config.toml
n_head = 7
vocab_size = 2048
activation = "silu"
norm_eps = 1e-06
init_std_o = 0.00414
lr = 0.000548
MLP neurons of a small language model. Each row is named by its layer, matrix (up: input weights) and neuron, and shows model dimensions 144-399. Each number is 500 + 25 x the weight over its row's rms, rounded and kept within 0 to 999. Numbers have three digits each.
Before each neuron's rows, "fires in" lists the words (lower case) most often at its 100 highest values on Wikipedia text that the model never trained on.

fires in: "have", "has", "had"
L11.up681:462460487498526480503483494467529518521480525495512475514471520530493485466485514450538498453495495471465464486511475517477509486537496515534485500456485520473478502536492504497509491502511527538503504474525514488551523507485556491504468481488502518498497473509506498521531475477522477522533494497503513489483515521506463446518543510489474523524496492519507486483527498549466528525471501459567498538496503515501489550498535507499505454530505485472515531524488516531502483464512540526463562473521483529489490530509482497471488477526483521525481503476479421506541451478523482520545499530508478512479512503487531540515507504562464463564483504480514472457561490458543504468484519451539526482508459516538471456517461467503501523480539488571471493473492511507497502476483478

fires in: "took", "takes", "throughout", "take", "taken", "tournament"
L8.up380:507516515523530497487517474520523482500513486550459500509516502486523484477482540457475464461483498482533558506544528546495468462532538539542539503430452482524522516478493512530518486491497501474491488509530474497514483473496544490521500523472476472499517516510518496498507529505488505503510468547489450571462487538491550479474514479515505483465485512494516474505497500501532491497529499511546476517512521527493480506513534512493516508425491475520485501496508459535492503457479515466492507488497503480540524451514455524476507495524523471497495551510483491509509472460484447514508488503498532505488504471502487498526552514509524462500485535517473498528463492508507506470531517526492476510518544485526491503489494497534508468514504490536527498488506501505505525537513484

fires in: "0", "7", "3", "10", "team", "13"
L4.up1629:504494450508489479481497459501520477495523485566532509526497508482508506495456540494492472521471457492468499479455517509492543472481482489477516563464512475480511562484491508492495474516519494477507506499515499502532514451526490522523543554466540449492543471484470512506539525488475527514482495542514475471469522526462518501506537494511502480489483506491490510532519472514482540479477502488491469458507492518523486428480492528488448534495512527520468486482482486508461503523494503525514511504493470475489520480492491512493515466535513553490524470500459533476518446470497532466475467493525479489468546494502525514506546541503493453522495495507472511465519503442482536482525512523483501516511469469507490514518478526516488522541528538491516526526534530516455500510536507

fires in: "it", "song", "holm", "audrey"
L8.up377:451549521504521480489489465495458542462485515484507520467515496507502551481527498521499442488477510496546444493506473533492516513525478465486492470523535475482501536467517442513506527514504581503511503503468482483508532512442500516487508453504516521427504515468538521514538464519506533527479504503508526466506528477506536459481481503530519465490520551504488512492513504506511514522544474491487551496471503482457495510469522458462478499501569504492487509509521525489543526492499489516521519526508501449539518515510485478515501463466461531488510528552511462470499468496497513518506524481472476510471490474544471450487459491521515526472520507524478465519480514549482496488494528523504464512489554527513505486501489513477536514489483518501514475475498468506484536516547510

fires in: "united", "south", "north", "republican", "russian", "election"
L4.up1731:523506452533432509478462510522457527499537464527479519490543485501530510498477516509521503484477461516549505504467504456540496468491483538498484517509475532462529521535464503468511550495540446517506488460496501503533504507455426544504527515458496467500505507505476508455492502549495504456516476515548489494505468519517525481495488498513507543517481484526521429514504510545506502511472475538502546510450484509492494532495477511520523532539491505472497477481511480493518463529532522487491514495477493472463499494540456472473513478522550514548484466480502483481492516516470529502477539476518509519500509533523530507500531498536504467536485521489508479483531495491495484472518497516499518485465526524518530467584472508509550505525524542471522502498449482484496507533484518

fires in: "as", "the", "s", "vice", "district"
L8.up1594:513442483488502532481519485535519514499517510524509521487527471532479518481529541508502491474530493527468503481526497521506515521534539475505487496535543446470551490458446470504495525487500492487512478508480513504521479468508470489484471482490509520532532517513502510492516445503499470469503522498468506527507492491492493467474515517512505509469457511478497543537510500512495499484421497492494510469475530554465554497530518478484549523479516498470504469523507476532516513505542502522502508483524509480531501516471505458442475491484525499523479478489520467501511499512470510556488489523500539501504481486517523459483519495454482478559479498486484470474504499531515522491480506517473530474499507520473478472539472523462524478541518500497502489488557504456493498506524479

fires in: "be", "is", "are", "usually", "become", "as"
L4.up711:489463475519458499455522489492463503480469516569476465483499490490508537527487525511525496477482527472512516462481489507505478497487520470491525543521501482516509535477509530495532487522484447519483485518468520479487509464527488490493458490516468486505501497527485495530512503478481481542494526545521480541469458506487495494520523479520539530469451511515494532488497516500530532537470485480426515481468489498524478534520486490517474512485498455483494474554477521498517495457497462532534504470487549506557518501504510486526497521497519488523476467473516475515515529521462486515468549550504495533518464496512483510461537498468501448500482513497509451522519442506491480492474530513535512449471549504485545507535478465537487483500485497493470501536526489445490464535508468

fires in: "however", "which", "and", "but", "soon"
L8.up295:495472509517510512470477516518526479553518478487475485483536525538526492486499493470511511466509526503531533456486497503512480489486508467480534540500501511466455527523479482506473532466465516503494479519457476513475540470473447531487467439507490505475536522544495517498490513535555502487515459580497514487474521495562502486502521481464508492494517486525481494495502468517520502504486469492497525482483488506452501504508498530503542490473469481502480465538471501546479474530527514498500533499536522470523533488544460482507482423547465514449532540514509535505488484490513484498492483510511496516513472529502522492455506483498522521459523527523500509494461537490492474499526497516514494496482493524485485463495479459473513513477487495486480488456528516490464468524492510

fires in: "by", "university", "others", "us"
L4.up590:503532487522488499514424500508476527459487497514496473500538526520529544484524531518493484488445516549497537475491495499479571469486486495546493514518513473512498521551463508456470484527507479500493503504433510489537496453484537495494549470482495477480503490472483528469472500533487499526490491451493551523564450509562458530511463518533501531514471469532492468526478487550462513508489518541517513495439484478496509541536454470512495525522519501524501449495502497525494463489514511463465515497490498496478495443513515468476516499536525528481509480504444475483476523527521516536506508488544531513493544520490497465488468483538496541527484498516505506502484528450491487491491539542527474509470486475490506475548503460539479503501487474476554475490507508521463443491540440

fires in: "1", "p", "texas", "what", "pm", "group"
L4.up1144:507493471506466476507507484456526502502535468485529539494507523482471519469517481483505502456471522538490455460534518529514478497470507552509525514510486488493502526505474479452517534490502486482483497525503493490517534525464473536486447530477466508475482471480446502482508501546465485517477496525520503488470483481515531516462492516467488490509533507511462511523491493494475505486476492493498539489513543487509505478546492503546495524538512506474500486506523487479497495522529542503487499479485535524476487469547505498510509481518489510445480499490495477485495491526524503463509492520496543522542440506504476509554482513458480525518494522504482470484520481537502544533507525490539494512520543516472471476507490503524487514489485493492518538516533439511552509486480502

fires in: "it", "he", "and", "she", "also", "but"
L8.up708:511523474495490513465491514516469525498463483490492492431518535528510508469520513466484471526464520513506466511465459495496475478503541496491501458478516485527515551534469503484485501517541544505454525483494481492530482487456452508535512461511495533465520549502481533537481495451497506515505512484502504496521493475495534462498477488478551458487494514471459471481486515512540490527534449469522492516491524499508501461452504473446517469531497512473499538507501517472485536525500465497527536498525474476523484508509536479501496490480473517462466541484519449500525512454540520520494470493521490521498518473518496503468457499531499511492541516520476475535516519537457519474509497498449524535497515494501460453489480497517507478461495502497554453484506498491528527543551524

fires in: "it", "would", "he", "had", "fellow", "which"
L8.up968:530468526514503497468514487524456490505482470521473489473493488469523524466500500474504430511471531523512495472477474495477519464495502516544503481490510491494472527499489498462539532542511501489514498539470508468490489534511506521479488516456500471504555517535480486457520481567486490489526485520527500502516498478500470518525533486483559464480510510490458510514509522483457512497519492485467523486457514523475533474515482489526530455522502519487534484519530553499507497482457489482497550495500482469530502504536527498512487512515506527483495509455515516503508559476551462546497502484479515506485452462519470524501456499521501551496551471490513489519500498553512467457524487491501462540491540517492427489515461536502520455498512501533545504513505497481478500557535494